config.yaml
n_layer: 16
n_kv_head: 8
bias: "all"
parallel_block: false
init: "uniform"
schedule: "wsd"
decay_shape: "linear"
MLP neurons of a small language model. Each row is named by its layer, matrix (up: input weights) and neuron, and shows model dimensions 170-340. Each number is 128 + 32 x the weight over its row's rms, rounded and kept within 0 to 255. Numbers have three digits each.
A block is one neuron, or neurons of one layer that tend to fire together. Before each block is what it responds to, as a language model described it from the Wikipedia text at the highest values.

Description: Place-name continuation slot. Tokens where a country, state or region name is expected next, mostly the comma in "Budapest, Hungary" or "of" in "Republic of Guinea", also "New"/"North".
L12.up188:098062173145166128145117141146137142127146140092193133134128143111129119118201105113124109130135128158107197122142166092100174166140168145113151183100034114152142122129124129144098152094084145099101090150164152117105091075089123155100144174138098145117092109177158122132111092119170131127092117148134118093203096161121191143124116107071103136130112107139107109146155137135146138106175180059103085147094117138142146160071179054089114114132099115123122117115094146175102098113143110110076109111111146170042139101107
L12.up227:146138110167088102109119154134142140128051140176137173135129086115120213136136147157108093176115111066124126136154139108065112149126074143084113097152177057179134148137118155142042085127112113213134101153178125101158102129125145088149081074127151183114201125102171099179081109147130120130070066131097175139144081110092172123184118118149175109074148174135072175106132134111074028122088085160134096189084152081144150204102123133098108081084135185168135121125045146150088140124135089137181161125125143118120131081144
L12.up315:072174133105129108164126153068147084116099077116122139122066086096142150190140119149090077135177159146166135215135105102169137139156047132151109155131136129086095193127118092132142076179125101141150102143147156141116077122148114157104106168153119122175200087121110154145138149066159145102107126124134129137111093087137164151167126102161147137151128194116138183134105076082110162091126103133180136112138154157118107102105113159091141033136172082081107126112164170138155145133139160035177101122153147095084114095163
L12.up419:128129100163106129157125092178115149142145133150122134103161116105145131135106126094078153155128225133124142126130092108114117081143114161130108117116092146121092121119114141072171143166158069165133167098184113121095135087143164164142140118152110173116163153073143162124158119134131100128125112133128147124086163076083128122139139156174205162142118126119119132147130138158168131147137122134151149102074132111094151112114152111115147110152119127100143173102123168074138132131159136231102188101144141144102194192086
L12.up520:130134137126155124169090142139119083134093131120100185111165152080145138133143112169128107139151109038167140116086160138151114162116107110134133142149122141153075098174088113153139142114146114179109093108206114163147099097079148135095097174139190139165124078159104116195154099131133161182150088164149139137128106162108137111146110078142121081133164100173134156108136152178119083137142093103200100178137146177097075117109161124175130106149134167095099168150119055106072129138129151107105133127149137119143153138139
L12.up1845:071146073175076169235156167063096177132080132100183157148170117109117098130145114175098098154110150137114128171126144120162155132145100127094109101130177117132066151149112204109159115082133102145155111091147114123121063133098153167110163116187075116161106076149061126151068122152149098111153149126165111140112162098114148120108101132123167107080087113087176102144094164096191115118108134104141142207082178071123172151074137162137144086083129155099166133091093126167120159072108100131096122098129119127148116123125
L12.up1920:120122114151154104167162179147168197123110105102174109104161091096100170129143126164103129138112118121132162123103078086119072140084160125136173139142144132165132134166126172093162157088144111121127142113211140099132133135086111174158149127134118153097110081113150145191147118129088163174127137182139087174116116138122141174161126139098105127141055152087154144131106092204116136087149117136174112065127130091110175127133203115099112056131097100153154056066135126156121145087136155152135159120100085149202135122111
L12.up1977:083136096131152114169132117146151107149076167088175111131104116138134127161118147165111119119134155151078094113085105140095154136118143163081133146114140139150169114143090190142149162080122215174144163148033139169111112112085232114119127111094140151100127141085115137122152209087090146057076146071086166142114118120086204147093079123086193167197113099081111150108108167097163144161119167147116080116115149188161127103087162164104073165118127077106160135144119095143152142118140117148127179135177130145158128168135

Description: Word "as". The word as in all its uses (served as, known as, as well as, As of) plus first names like John, Henry in lists and tables.
L3.up260:158200112127167116166097172147109088133120116113161121167141073148099113072140151153172082123113146131157104119204129132159155142168125116167120101143151120071053094160110077125132171203121154154087164147205162155199100055152095111113090135107123188143078136146130149152133175143181125106094140123170130123173132138128099102118082157125094179098123176139165151107155075125117115165109142128166168096121150132157165164136132122082106131113174146105111150164084143129179193101167127095091139160120146107169101173100
L3.up1045:096152132146159181145116112109077053123193078168126086098152094168133048121117110183168086138116155138143138061174184120098141100148119125185159112166026134130131140168140126085142162077162107195120114115180079144167142122094158124106131182131078166150129145100150147151127152147128131149146104153105129071125120126160079120176112110177069109093087166179154110061149079143111131063130045203144144161131108172177148132151143112145102179095186110140112164117155146113060185138128118090125107085042169107130099126082
L3.up1324:108163116182117115120159122134128128148125102171160145095164147113148141114143137120157093135130195074089141120126127120184147108150093159159148115143184160134131169137099094086167108145098127144150157115112102197124059143118106072108161063136175123101131138138162134139148134104143163110134154182136098115141084128081151120119123176152123103086129182118103123075147119081210139126153122100106133180134163143180123085093107080131155102113170145137144113100118089070113147155130142126107105099110135175137118160135
L3.up1352:147139172088127156137145075083162131107092104089100112106125094193113081120085114159113191073121155159150145135099144147055136132162159132185128135172103135172098105104103082098114083152110153123136141107157148084169175164154084144132217156102088100100078161139057121158102102132087072118129124190110182118137126121130096151117129106174145120096127125146099109119096082152135127106154116216091142153159182159123118102138117036098094151106137156137091085149124159167159145126095152219109124143103096120099131123152

Description: Place-name endings. Final word pieces that complete a multi-token place name (city, region, forest), often after "in" and before a comma, e.g. Johannes-burg, Takam-atsu, Tel Aviv.
L12.up630:118112135124136120088117128125093143068096114136112108127173094089120075143132187104137129081108114141107144104100123227126153118117129097134149122150100175069104061157123179102156124106137130143129133115143149133104137154138088134137060080061156119175172112116158122150051145097120134079144136173140111130094162123071130134113132103143198107155226088117106073129155163108118130193175135149108115139134108140130162148067078162072066069000116160098170101134042103107146119128127213153180141174154098194108128078119
L12.up874:149128092101155118165121133153050129041156126185088184157101032142137136078182162161089125093122100139133137138113132153118109088095129165140141115076179104051113119152108124127136179138110109218105110191152135129137115170135137164133108173133112080118069147117156120118183139148152183126130140150092156106085156097120138146123134116094124084139102105100107087132121097156131105085107129147105135089157120126128117133106135174129177096111133132102098133113046159131084096093170177198107103124112139100162146087131
L12.up1026:092140166169126105169079124176040148073149128173099144130105115137126147110141097140136148075125115140140147187154156161099089153065171141079107112178109142184158103165097181098141116131189091132125149115069159124155108108109126082134152139123146136154114157157133113138116146138107124111151125127119148123093129166128102104119101078118133120144101094103084099152068155104097062174141114138172103120106133112159084112141153182115127112101148159160217100119097062101133141133169128134155197165193165170106161110087
L12.up1252:155095174136137151095079097140118067172170128124161164073133091137125123151109123094096137146097102133113111108131191149185125131073146125087125132168115131116120108103111141131145102105085137132117137167131093144112196070107147098123101103158118162158161153145137149145138115121107132158083135138145155146144105109069022126149138145082136114149139121073116153222097103140166156124117146173116169106136046114140108089157114155173124146109120181090135091130097081149173128197160132128130072146128187095086164097152
L12.up1809:140094102110180163106130095130123156123095119090131145126107077144052212142149114135135173109089121124104120108106134124150109100147207108055085179138101137154118132153073089122116139141139128133114082130180083097106041118117133109131112141137149079127102151168134091134151198080073107078072159152127091140157133168181125108116118101122104105113137158160104172170089136168112152151111141135109120102134173137133135125101146170101107128152143159102101149124107119117116164134125180146164097109083165143083150133132
L12.up1907:082094152100144102135144104141137128121173106177134136130121084106143113095173081173059139154130086094123082136097161208141133157114158105112070135096136114118095101152161129068132176171083135130056135091152092138097103163163197141117126153123144103132108093108178132195168054094137139094112156098135107121160177135086166113146098134100152086127157190123116124113140110136064176141180135050164215108110083145178200115150120140147083138164082174168182056077131160113156192125148109130136102124121158098110082094098
L12.up1958:111114154121144085134108152140133108135144201134126176114146085187097092092115103139118148137170076188147105201100150135123220134069167108121069130142133121105101166200134181142109080135124097114059057113140077135086086141146145113122050145109113161106131101115090141133129072105111091163109130092069154140158161115125113166143126168000160149180107090098152094112108142188142136142109124119188068145112128115163153103172098157100125079163127117148179137174145149145182162114138141134190144104136112147137117034145
L12.up2004:071117170134183137140157128135158145096108130127179123104139090114076175160165158185116127169073083133178097171119140121161102083123133100059106136133093148128136092151154179099159176178130068107050110145127108155038098159138122153175126129175127125125123054039105129075069114167094107115152118139176170141146109116098120146205135025106137138123162079136173087140108178145074134097173143114201111115144126143134140205108130154137114105114127127095158133125068113101096173120105146120133176148155132075116117137101

Description: Word-initial H in names. A capital H starting a name part, mostly after a hyphen or space, as in Pearl Harbor-Hickam, al-Hassan, Ching-Hsien, Lonberg-Holm. Weaker hits are other proper-name pieces (Virginia, Charlotte, Johannesburg) and "is" after "there".
L4.up12:137105175089111123112163122184102114112115122110082106068113187104091109130146057134112114116160109124204149116156199091062109139129146070110136152206160059103141116113107104169153164093134127127065134109127133160118086141118157130168190118132137109175181123158142144124107153159114120185047166152183116161153191121082099137145130176107101107086141137089101125155141115119139137119174113092142144102114098120097121198161119207131158092140109108141142105125063181184134129087067163163127107139104176116120094085169
L4.up154:132161090111142061096159134088048061144106114140109115176098099115184143119142095125093139095202160165120175152175176127082142120134166136126124088093166099131143123126136087114142122138130116111077130144133127053166114069128162163093159098094169067138096100154112102126111163116060125120123137123145126080076130088111104070135126104094075165148125133226117153153096102076166159154165136137130100085115103107111124176173126133146121087114118094209156126155110107087080076119160174142135139130124101103152125120218

Description: United in place names. Mainly "United" starting "United States/Kingdom", often after a comma in locations or "the" in legal text; also other country names and section headings.
L3.up929:167101150181120151134152108191102168137130146119126098136224116140066100143139168197151155077130152083130126104150094101116149091108091150123116104136094123140136155149158177124125138089169163119105100141133176129164046157128109182082150075159116127122076161141165116094066141084143137139130070182079133088140099079090133087095136127083153049151115122122058119056129111139135120097161141099077161126142125077087070157135161194129197149112125149091130111077176084140108121149121112111173115094159122116145146165142
L3.up1073:104110070140127212166124096185111156142127118103162131163148037140134137149139140126117092116077154104123131176135112107135129173097092163087137120190112147181143170119130121081141193157174144155175127148135134174132099135112139144172094112089133129161136158073130136141100070078173095153123083098134139097115098096140130137129139163143136119095148132153129148087112170151021103172100106157136061153106068165200110120148125111137158092104116171122123078078148136103084109126168121159085116075183118146114081159090
L3.up1080:142121095143134083126063150118120150144088155086174093150136060105140093140127212141044142148114083143178101106099132139067143062138174160119179200110133115128181130171110117133122113148167094165088135160204176079103141122081114145144068105132210142157122128181136103154128077142110161171115141126139131108094097116068079080165162120160107081137183037126103093108112126113137229109156087123095120094181114134123137145144160119148121070171110122135052135122165130144140120148103120161152074121171096104085050168067
L3.up2040:098082094159099132144148153084116122157123128087140151143150134102117101155155167132085086155127153118163174132113054137100074092126105167104078113114117129108144160158142142096154161120146148149101102171129169107138149169147255068126109123138091164197172215138119125140134108135132144128140159110092144118131138122142112127140105124139132123173123131088112136061125087122098163154169124105126117097181090148112128129115135043090243083088126093064136121101181126105099107117165091140141132130145130098124076156107

Description: Past participles after auxiliaries. Past-participle and past-tense verbs following was, were, be, been, or a subject, mostly passives like built, held, used, designated, managed.
L3.up223:082145100085098156149114142097098171140109133137054099137189126111187123132180121123149114177098079130111128098119163142091155095156128199131117087117182109111138134134156137118181146130091127119113191097177148093134119137090122106165102083181135156126129103144143139158187124128136140100106158173220135064179209080132077176123084116091140130132196148114153147133122141110116147170074118124160105132114185121079094079149145130104099087152173125131128153151153133091113136143162141079061082194130072112145154146131
L3.up659:140132131096138148138166113129080176121136158165133089170141158098150148112093141173107163180113116167165120121123153119151083109202132170098130118133138129096181125116135097064124135187103103150043142164108129163164153088094060161091125152117107168151134078145116134131157074149151154122157115190107151121195161121141116139136142083130151189084118118120111204056121157108101061084130097176134096119135178157162125090128097124124139108165127187111124158102094134059062194130159076177062138098099144078106158171090
L3.up1610:024116127129129163132151139101158174135142133156127112094139148139186107103131133092126111141104125156102141155070155127117145136179130099109148147152142111175116164091119128073099106123124122075120116140079088081117110138076140105127088152161155126132161093147156162155123165207116218088108075181131154080153162169183136094146086132171124123182220096135132174180150119132168204108130133183159128123116128100123155146101143150118155117164167105150170139101134102099085088112139144155123149222143118093077147149143
L3.up1838:105147105097178148183059113068118153134094107149101120122171151082124128129255179113145109173086165178105158101122186151104177135155162142129104138151144059137173156110108127097135114150061160133106247104107178113144126099020076111136130133148162143141162086177158114140176178132180116122146127101167091135171214093093145128147107175174181105153171135113121142115087120115141149136118094118175120117097145157036126105131151156095115088133110124168172170167104104122096175148163159099075135251073079174133105122109

Description: First word of names. Mainly United in United States, plus other first words of multiword names such as Los (Angeles) and Anglo(-Norman); weaker on word fragments and == heading marks.
L4.up1407:111101128099194086115111115159115126190143117173125057188191132145130134104119141160121118152122185143092122147145109128093090112135107145109131159107150122069151166159100157134132126128142135165195102153124156150063105184052180106140077140122150129096183098185138083097126151084137160121143105121140179121114084107127081132125069064095067108105150132172130167120138147142168127109167159067127078148099103124121158148161173092188222113112115165223062140137109100083142120145108174132138117118163181117150140141119
L4.up1676:104124119171136146108188183182169153123136101134142121082124136152105160102141151175130169129082138086153128079125156090126115148141168133165092191123150121225167134148117168153135142132119055102190135148091174163119134125125092128156132147112202128128142186143132124149128118153137133114119125132109138123149059134095140146160137116165137089148073115082129133148111099140116124162168122145235078170148108129130104109142081149128125133097070127159099104131129100148152105115111140139091077090190080120148137104169

Description: Closing quotes and participles. Closing quotation marks or brackets ending a quoted phrase or title mid-sentence ("very good indeed", "beak"), plus past participles after is/was/be (launched, held, constructed).
L4.up424:113163121153116097090145101154119140080122119116052164145076139118095100105104217120130110085126176127151147069161121145153138157181158118138168109126118083108132135134126055140191113143078104165138167094081135135069168175154136152145156077155135130157113131164148158116163077120134088110159099097071161136099141163114172132119206125130110147108132090131134150084105156078153109171151180173143071110118098081143132139109075182155114173135146119064075122081126169159127122136084127146118067094135163072160127123106
L4.up807:177132110095132119102091148133164144151095114126079123123143089087133103117119089157118086110130124128103108086115064137077161090157104139119148117154121127071177137147128106061150156105119105127062213114111108126130142148113141099110125125154133105091091124107114103150216138159164180158144086133093165134115154174121107180123143127145082143194121107156111131179121153135152136080110104124155150145145153073151105114082113201056135124126133128118166108173124095115104191154121108122155098108166111129133155173113

Description: Place name tokens. Names of cities, states, countries and regions, often after in, of, a comma or New/Los, such as York, Boston, Munich.
L3.up621:151103112148149144122065149177207140169145147134118174127190146175110169171166138210106151186136146110109124118094094113142153113131159118086075152095114126164126124139128124140123097135129098149139116113164064137107091126129090114117120120126090130144097099104099121188168154092170131134063128088157144000135090185168101125163175160128117150171084169091077146154108092105134137088161133116126157124115105121137131186125097126091139146134137142128167099135107134131078173118166104157119111120085118120159112081100
L3.up1086:114102167165133145138136144071094148092157094130184137103171145160118137153118131234096179134103145125137136104079088134103075154117134138092139115141123132141119174123105111105129143092140081199098130113121113186114042123086164082141134173122075104081086123127185148116158199141126180136139079164190095101109109150113130100093143105125114113120091165116114128119063113075098149116098198127119172127093077113101100122100102129140081110109126127114161153153051116151174123152087093154099171114217176187116095114100
L3.up1117:142143109110165152137137154096103108167117138135126150088121202126158155159175159199102172157085066060041121140158123086122145099126099089076138135097136066122171134099154099072089164143139143207098160164138137239018103161145154125115173166161049161141127107154152161155125157085153122101147115160163089125095109119096158091071144095109106129112122144100143000155165113105108179140141117098124085137118114098152137135100165078123195077140110151168170125139052123123103110079117099090074106107143160149155081078095
L3.up1792:169116149076135158076159125117142095119091125098105159114101103133120133140179090171057053128075112150044223147124134190103125139128136154084116115149175072210100107113103109106155099102041127203163114113140127149092100155145096129069136166137082142078115134136137150137154090081126190106158135171169141139155198122116117086067119144166140072092113095122093061157124081137175187117097132118107170069107113107113127157102153133098176158105132147141109145148112151155202183133091183124156151102129124145123165136083

Description: Proper-name tokens in running text. Proper nouns, mostly surnames or first names of people (and some places or teams), appearing mid-sentence or in table cells, e.g., Adams, Thompson, Israel.
L4.up1491:150180029121094090129113154105142096126164105091155148151169153110130114156190096112162172145121130110138139128114130184157158102146097134116184154157096103174160129105101161145033082114090118138103136169122090086159107107133139164143147082089122134120156141118118118140111112041139100184116097181068133115120137115086157135104214099125168144123087104144126127191121129128125082063071105094124156103096175082116110112093099175066165169112112119111115115197150115156186124108165095153074146190118162151149164212149
L4.up2013:181175081200153125177144123141152155120083114134120140132148131096108134145173161133115157171150148137117121095123128085130140038152100152170076113086103103158155139141094088118141146084144114209086158147132157138096103090095128113094109161115167196086124097084141110144150160117135100143124170159106116154132137050088166149126162095171144142113098071157132104180168141138150150118153139133124150132106118107086123127157165061099121193137189108137168154126113121118153128056156102143129143115101158148112066145097

Description: Passive past participles. Past participles after was/were/is in passive clauses, and the final piece of split ones, such as was published, was completed, carried out.
L12.up230:111201071089124104236081119101088144101144117091113119107142151081108169107136125124146149161135079095125068099142158137146144131180119205162051102090112056117155153130109118089135120104129126106146161111074168077133129153117135179154148111128094132135114160133180058103106156097150093107075157162157098094110140148212149133074153116086155111153098145130159147130081063166152208097105195172151095125142168098055085149105127135156115109189139108138151113131146146128121112106122122123077113182183087088082156127120
L12.up926:122143126077141126138136091152137154208121117160144133076141125185058141124129081113141125136114112129119083091106139110162168050160199121104119108047114121120087162124148145152072123168170161167118112096146161171133170140146123140142119094126122137127174081130132095153149135128109150163096123131160114119139172158153125104106133127156129105120150134155123124113150209168144153128160118165126120151122073146165170087169032127147104114138086139165173138082036154093214159147095147126072140144149116102182102080158
L12.up1346:140096075105097138089086079119113138212101120120138109145151151144081126102161127054152076104076143063078078095115174143170144057212175122125145107109145117119138131092092130182127137130226107138157111169164125158179141147111117130173118125172100122108160120088129141169124121129208162164094168146135113120174174177059130131139126117040163146134138062120175101084080107131160143058106103099087147148105038083154140117121073153081105176115106099186093157124084087110130194197155152185177154164120146084156128152165
L12.up1506:170100127143145180135184184141089110165062125122098178176158106202130092121169125123112121103097084131122163112178096144116179072103098144121125083061118139108125117190144174202113081132162108147149190149136086150169143179105150155064117101140122132118082151153181116120170145129162128101065175105153143136117120189187145134150146063090156149141122146131160114152167102069139149093100092160097142143115127128116082151112092115119108123145147072148108189139151159123181226121151142162090099123145161086118106198217
L12.up1685:151193047126149116177107099054073173154084115114167137147122118099101155103144212144167110136131114112098102118097122144160151126121101144094078143113126097063151098170105124167108125135073147085150122131113176100110165122129173181104139091135101190094091128158133090088147123155155129130124125143166149089136092098119095117089126063105164121219094096134122134133106065156106147155108117161185144063192130060139069147159205152112107091120158135151098127194131162109116246175147160132081133102124182108148163088088
L12.up1756:110121116112118176106113090132070150121113137154130100152117113163172097107176127137159120113115109132076141139120108100173096148097138151133074162155161128129097142149068133138112104125146117128187098127082205091116148151108145139100149138081120182143129060188079082116140119134160126088142146127125111115119134125148090141161114120094175130206104220143072101160183181133112115113128140177123111076119156129093120134159159132145090113134151127115180140152120109161093163156151163166136112145155119116179145093107
L12.up1950:157097136135105105114088144125156163216110123146112141130147166152116115172148135100096078146154133092085138148113098117135161030096156078131086101173178098128108128125141093162128154112096085101166112117101091063135102095128089108033153171129134107168177171158112069101141131098159137097119106173192141127101155101124158133103143139152064151171112128196082069169185124148110166114108136149123139158121114085155128165137138117180146092070146113143101125150095101109108179113099141104118147170109140131153135144179
L12.up1964:205131170095094187115160106054159149191119143183112106153069126163151151118127143138140117162094146088126100143133129127173102025087130174128135076195105139113232082112158110089114071150167115125167129120156139107083120170128216123044126138133137199093114119124151098110161145150162150084076114137181131166168068127109154133096084112085090193122105162117139117078100116117162125145112115058109184108098128092061103112174163169146110119118186137152148141180138126110184212135153113140186132138103082094120111137120

Description: Final proper-name tokens. Last token or word piece of US place and person names, often in tables and lists, e.g. Douglas County, New York City, Dillingham.
L4.up1606:134167179142167121090116120137149093133103082179192136129151127092094107117190128141094144138140107125126173103143135147133109096132173112125154091105125108183170091155139134170124130150149143143090132178116055114153068132100161121106108130135140185118114108083146179155104095090167095185122110135186125140151141146081035099115128066100133076121120177098138084168101092098135157108072109154120116105153108132115118164134185156110107145036125155113175111143099107189145117177144113193144050139069157078117115096126
L4.up1667:124161114097161165101156133129122091126121138090121121160180156141119101140117114120143113089138128123123142126147122152123179103127094121130102110111151152137132121126184148137143122080125097173085148170208106148133125167088175083126136057118103168141158103135142220107157159130155100079091119173102109118137124130135105093175140099142071101119097096173169108159117097176136117110152061204155084074093091204121127123109137065085141133124167138182093134162080099123109130135124147122155142086075176141170105173126

Description: Country and place names. Country, state and nationality names, often the final token of a multi-word name, in sports, political and military text, e.g. Zealand, Carolina, Moldova.
L3.up22:142144151148131132147115067140072112174088081130127162127159165156119158131156114153136127112090146106143130157054129123105160020101147086136106149096141124106146087128090091103123127146109116161089105076183085181156109147134122141126086072171134156161070096048181140108116185135139128095154081153163099115124161123114147040119148101109146146109129158125114114132110110096145127096151126114118118073143132128062116166162147100125138134139109130131170100164115141165114146105101116170166094151107131086140082104106
L3.up653:091126160129121142162112085074122064142125152161161190128133151208190091142135071126184107102161147119124098155139073136167162109145057075112113149075116126150135172129093085084057127127094079237146169091123141141096096080168133049097132103153101147161120134067148094165152117081099141082114122148164102139073069155153139160104109145121133182106135144152162101140110165093083151123083072102082078107090136163114098111156072129135102114152128148174176156158092093097138154110130113130104149106147161191146120148124
L3.up807:109150129097165109148156095161090173096147077094093157108113129102128118152156093170139104140073124119065217154062147149107184146145096142111153159159140107165139111117129126132067055121094141148145118089072255146112069143117142168129176136091081146180178122125142086110112150096088152174159158149122072173051121103118137169138138081141149111103117179181069134132167140126104140067115128137161142133173168156177154186054099148159166160120065147108051101125121134119152153195150128181145165112155126156144108094099
L3.up1509:196088062144090160111123099193084107128111143126115125155138148119100146123194084087139105123161132122112130150078150138123098109137087154114152110157125131172170096073075113143142071139090112175163124137116191129141004170108055161157147158114110170160101151143142090182087148057164135160104106194166136143096123139129154178134137123087160179120118173160147142136187137146052207118100167126160084132164108138087093129123134138109219131104104182128181134122116121107119148069152145146133154184110127099134059150164

Description: Name tokens after verbs. The last token of a person or entity name, often the object of a verb in narrative prose, e.g. told Northcote, mourns Steve, brings Ray.
L12.up287:118073105187090113139136083107165126132126180153088157133104075152110102146120179110106152107074173164065143151139111137128170091159131155102137143069192144207143115089150109178126154102118119137109164132131150146136070110137098143105121174148127123181169156142173155161152153117094172121106121146098142111154136156064032096115151176087075147133179143139115087107153131070127192118147121146148166194134113147103136140157112148134168132117164188112111189132157135112122147163170131148102073164152098120134126202123
L12.up450:122105144111165101069143111076154176158210136153089058073119104144162070121148146171136065094148108151066120123146135166093121118156145151137153095112147110102117103073176138071090095160064156102095189164077194136147168163132150147179083150174159118148098086161107135137187126146138130111128084137127108117135155136132143087180115118145083161157043152105119084157185097070123108126148162089164135134099106101106121124078165087184130102104106128085154125061118135096132129109126068130131071181125094150107087155135
L12.up588:139089132208060108106215158115168078111098084173089165112149141081146151174067112126124081070115106115104135156116090080126141066040140129096143146105133055117113137079168162122146077086160105122130108123161144090109126155128147117117149150134166164161110135137073129104129173109188167166099124142076085187089129207196153136150118142147137157190120126180062090138194117042146148095154140129120074102138148145115051134082122114094090137142134140136081115121096108120115122147161126131118107177135108160129126179138
L12.up651:110080092066138094144120098160203094125123128122095107130111148140119142168106089091176104132136158175079183148093088112156143061083176087186131121094188084116127120111122156163169151099087118157152113049049142135161072167076091122140167174123175101158136133126087129175217121114107114182131103128125081125126060137088109104144131135091106177121112119150136120152160144101123155087119057121130144122151121077141093155168151114096125136092110172137164137103138153125149181108135169214158062104114105137113126156128
L12.up1221:160079112101167149069161124161108130116123105141166130120126171077161115165125119094118117119147093144198166139133131101177139124072167150106109135138121067071169111135092170167108070102121141154140122094131141153135114144099143125124105150169114111151188136119095112106061146130109149150137088167124124173096106008108120090105184122142142120123144129128136157174161098155137134079158074069100174098140113091114135183085132103128187135146110118087072092096097146168179100095144124095169170143134103106104098055126
L12.up1327:092120141162124133201092123118159166119104134136121155155103097167084115152044152128126092143129154095134143093183115138128172160116124066167116139089147161100142141137091125103089108118132175101098121143188120132168125107151153105155090129077114136178126091160148185164097114100171115154088164141139091160078131144200114067160119136140099152137111126116177198163092144079156170171060081129123132173190127131106129172100115123152126157106136156190179071116148120108165138120174184158103135112150169193108105154171
L12.up1702:125137109179193124188095126172147149139126120113080101116132149089126113135104086087100065105182110131124125136078147131177172091137120118117108168116175130135097145085099175099152105132159088107159064120177146126140082107110185141156128099162144166138159113112117175095134166091130091123119138116127097162118130038068127144209147166147104158136123115119150114126158177132088073144179123077140187118166101144045145097094125098159200114163099090091129137132108136126167119158116123178162198122122148131162141096074
L12.up1707:145133123158176130090121126162127080120171096102137143106161118108096099157118141088107148089179125084108101121103160140170152098095171106115125134098128115117114184115133124112134146130144116103152115117150131110090107152131172126131125118119079130116158110085099116076174151111105114105106110164108089100101186114077153131097131167167079129134093146154149097204181099159100146091165095148152137150162174079085194129114146160150179152133066150151127158128122133137145112099177174160127149105142169124123156081185

Description: Given names in full names. First names or their end pieces at the start of a multi-word proper name in lists and tables, such as John, Had-ley, Br-onson.
L12.up106:125053176076145149112110102116122139132098051103129146112124105124120098136121179137123125165193155109143069119049100078079205135122160069152119130121107216137139132136105156112107150106128059127074102156084091194069086107112115114135105154114148128158078164143212109139197087150097125099070136094167143105177097155109110160159101160147093193133141159058134112147116111124112130040168139120172114156137157192136114141115099103144143115163121125140149116103143129124162218153127181131126048106151118133090079121168
L12.up142:111146118095093131159081148116045110125189117185131196091162086118152164110150207138101112099086067142139072097186081114133159125108149128158201137104080157144168162126141095132156170164079113144146144172128137119131164082133124089086077140158106163167083184074051150152132089111174161118150098163142124127186096099176077072127190144133112113103155136139113066137184143082095116146136141170095162153122166122129120183204162089133091098122127078154102136116098244099147126116142100109188062156077176124122143101081
L12.up338:101151146090151057148147109165119143075108079137097138172149105141074086135145110065149109143181083145128113103148108111121091100131093129142139042146085169130167190126105121175180135132141125149065123108099149159106096167119170134137127180141117179103126129157135107153132109074171105132168082123095116138145164150087116159178202125149140185160139153125176100127074155109124155161140129134121150164158166140162086189149130127168145138119111095179129144110164101146121117053147139123103080094104120098132100111116
L12.up413:117146107130136175115137160096150095088096121123123180111167121130140140114089142109174094166121123144137122119093132199125116175123083150108113103179128188131132165154140213133132148106135081139124078217127105122149091157130140120122118106115097178094079130180127157151104099038199091177143101149139130154121158122120160129136172141087132156102134137184120023108161095064095095105123104112094163193100115122133156110178127099147211164113171122130144151141153139175179096100094117101053107071140150124071062133074
L12.up1009:073159173101132053146155124161169171126133145113135066109120052151145143147149140090164125180096104124091141088199113106110103080096138125098183133172055152181162101112191222142157117178107149112061111132133117158173135080134152107149111096095121176095104172088127099095100126130218102183124062128115110150133158166128113116112175223126107109174094152161159002101167115128139137142092147141106087122116108126129131105133144107158127120129159093050102132162098108164092088142130130113089107127125144121119120117165
L12.up1147:068120150141161124120113129119132159153138134144078143121174149112141132145096170112094124147110195146191128101157158204115123130161166142119147104147110107051115086093118183194110135120117138112078087099167134125119123116144118144134162114165052141161089150144143085124184077091087088130124148107092124154097152143119095146106107118099167163157135180137083049112126128174083158143122075151162139121109173114117135159139168134152153127132137079159150088121068225135103102050115118145127097120104186104111095143098
L12.up1170:127120139144125103133089105146161199134095130162127128147136098098105135165091143169130132158145143142152065109178120153147169064135111131147154136140145130115153118155117074127172144170072062116168120145141105114113112116112213133138134070181102141124086090123146132130130115102140167115146144118168082139111120135102156108124143057147119109113110137092138142109168106081204124121134145165176142244156167191151146177134140145151160120101110094120132085157141145185180131149091138083103111099065160081119143176153
L12.up1202:115157138121082150107181160070176093175175087156222133144174106150168106135080117116132145123152067114134154167126144119094120119187135164172153116137153135120146089160119151182146099149139106092090185071093119097114093145129191111112128158124139100095114136077187095165155129150130135122080117093104076158116125118157086106149196158123083116056071186160126151124093131171121131117143135123124112164140173069101068165100164134142101137155114099189132160192124103141144127069173122168120106113089155113126136062149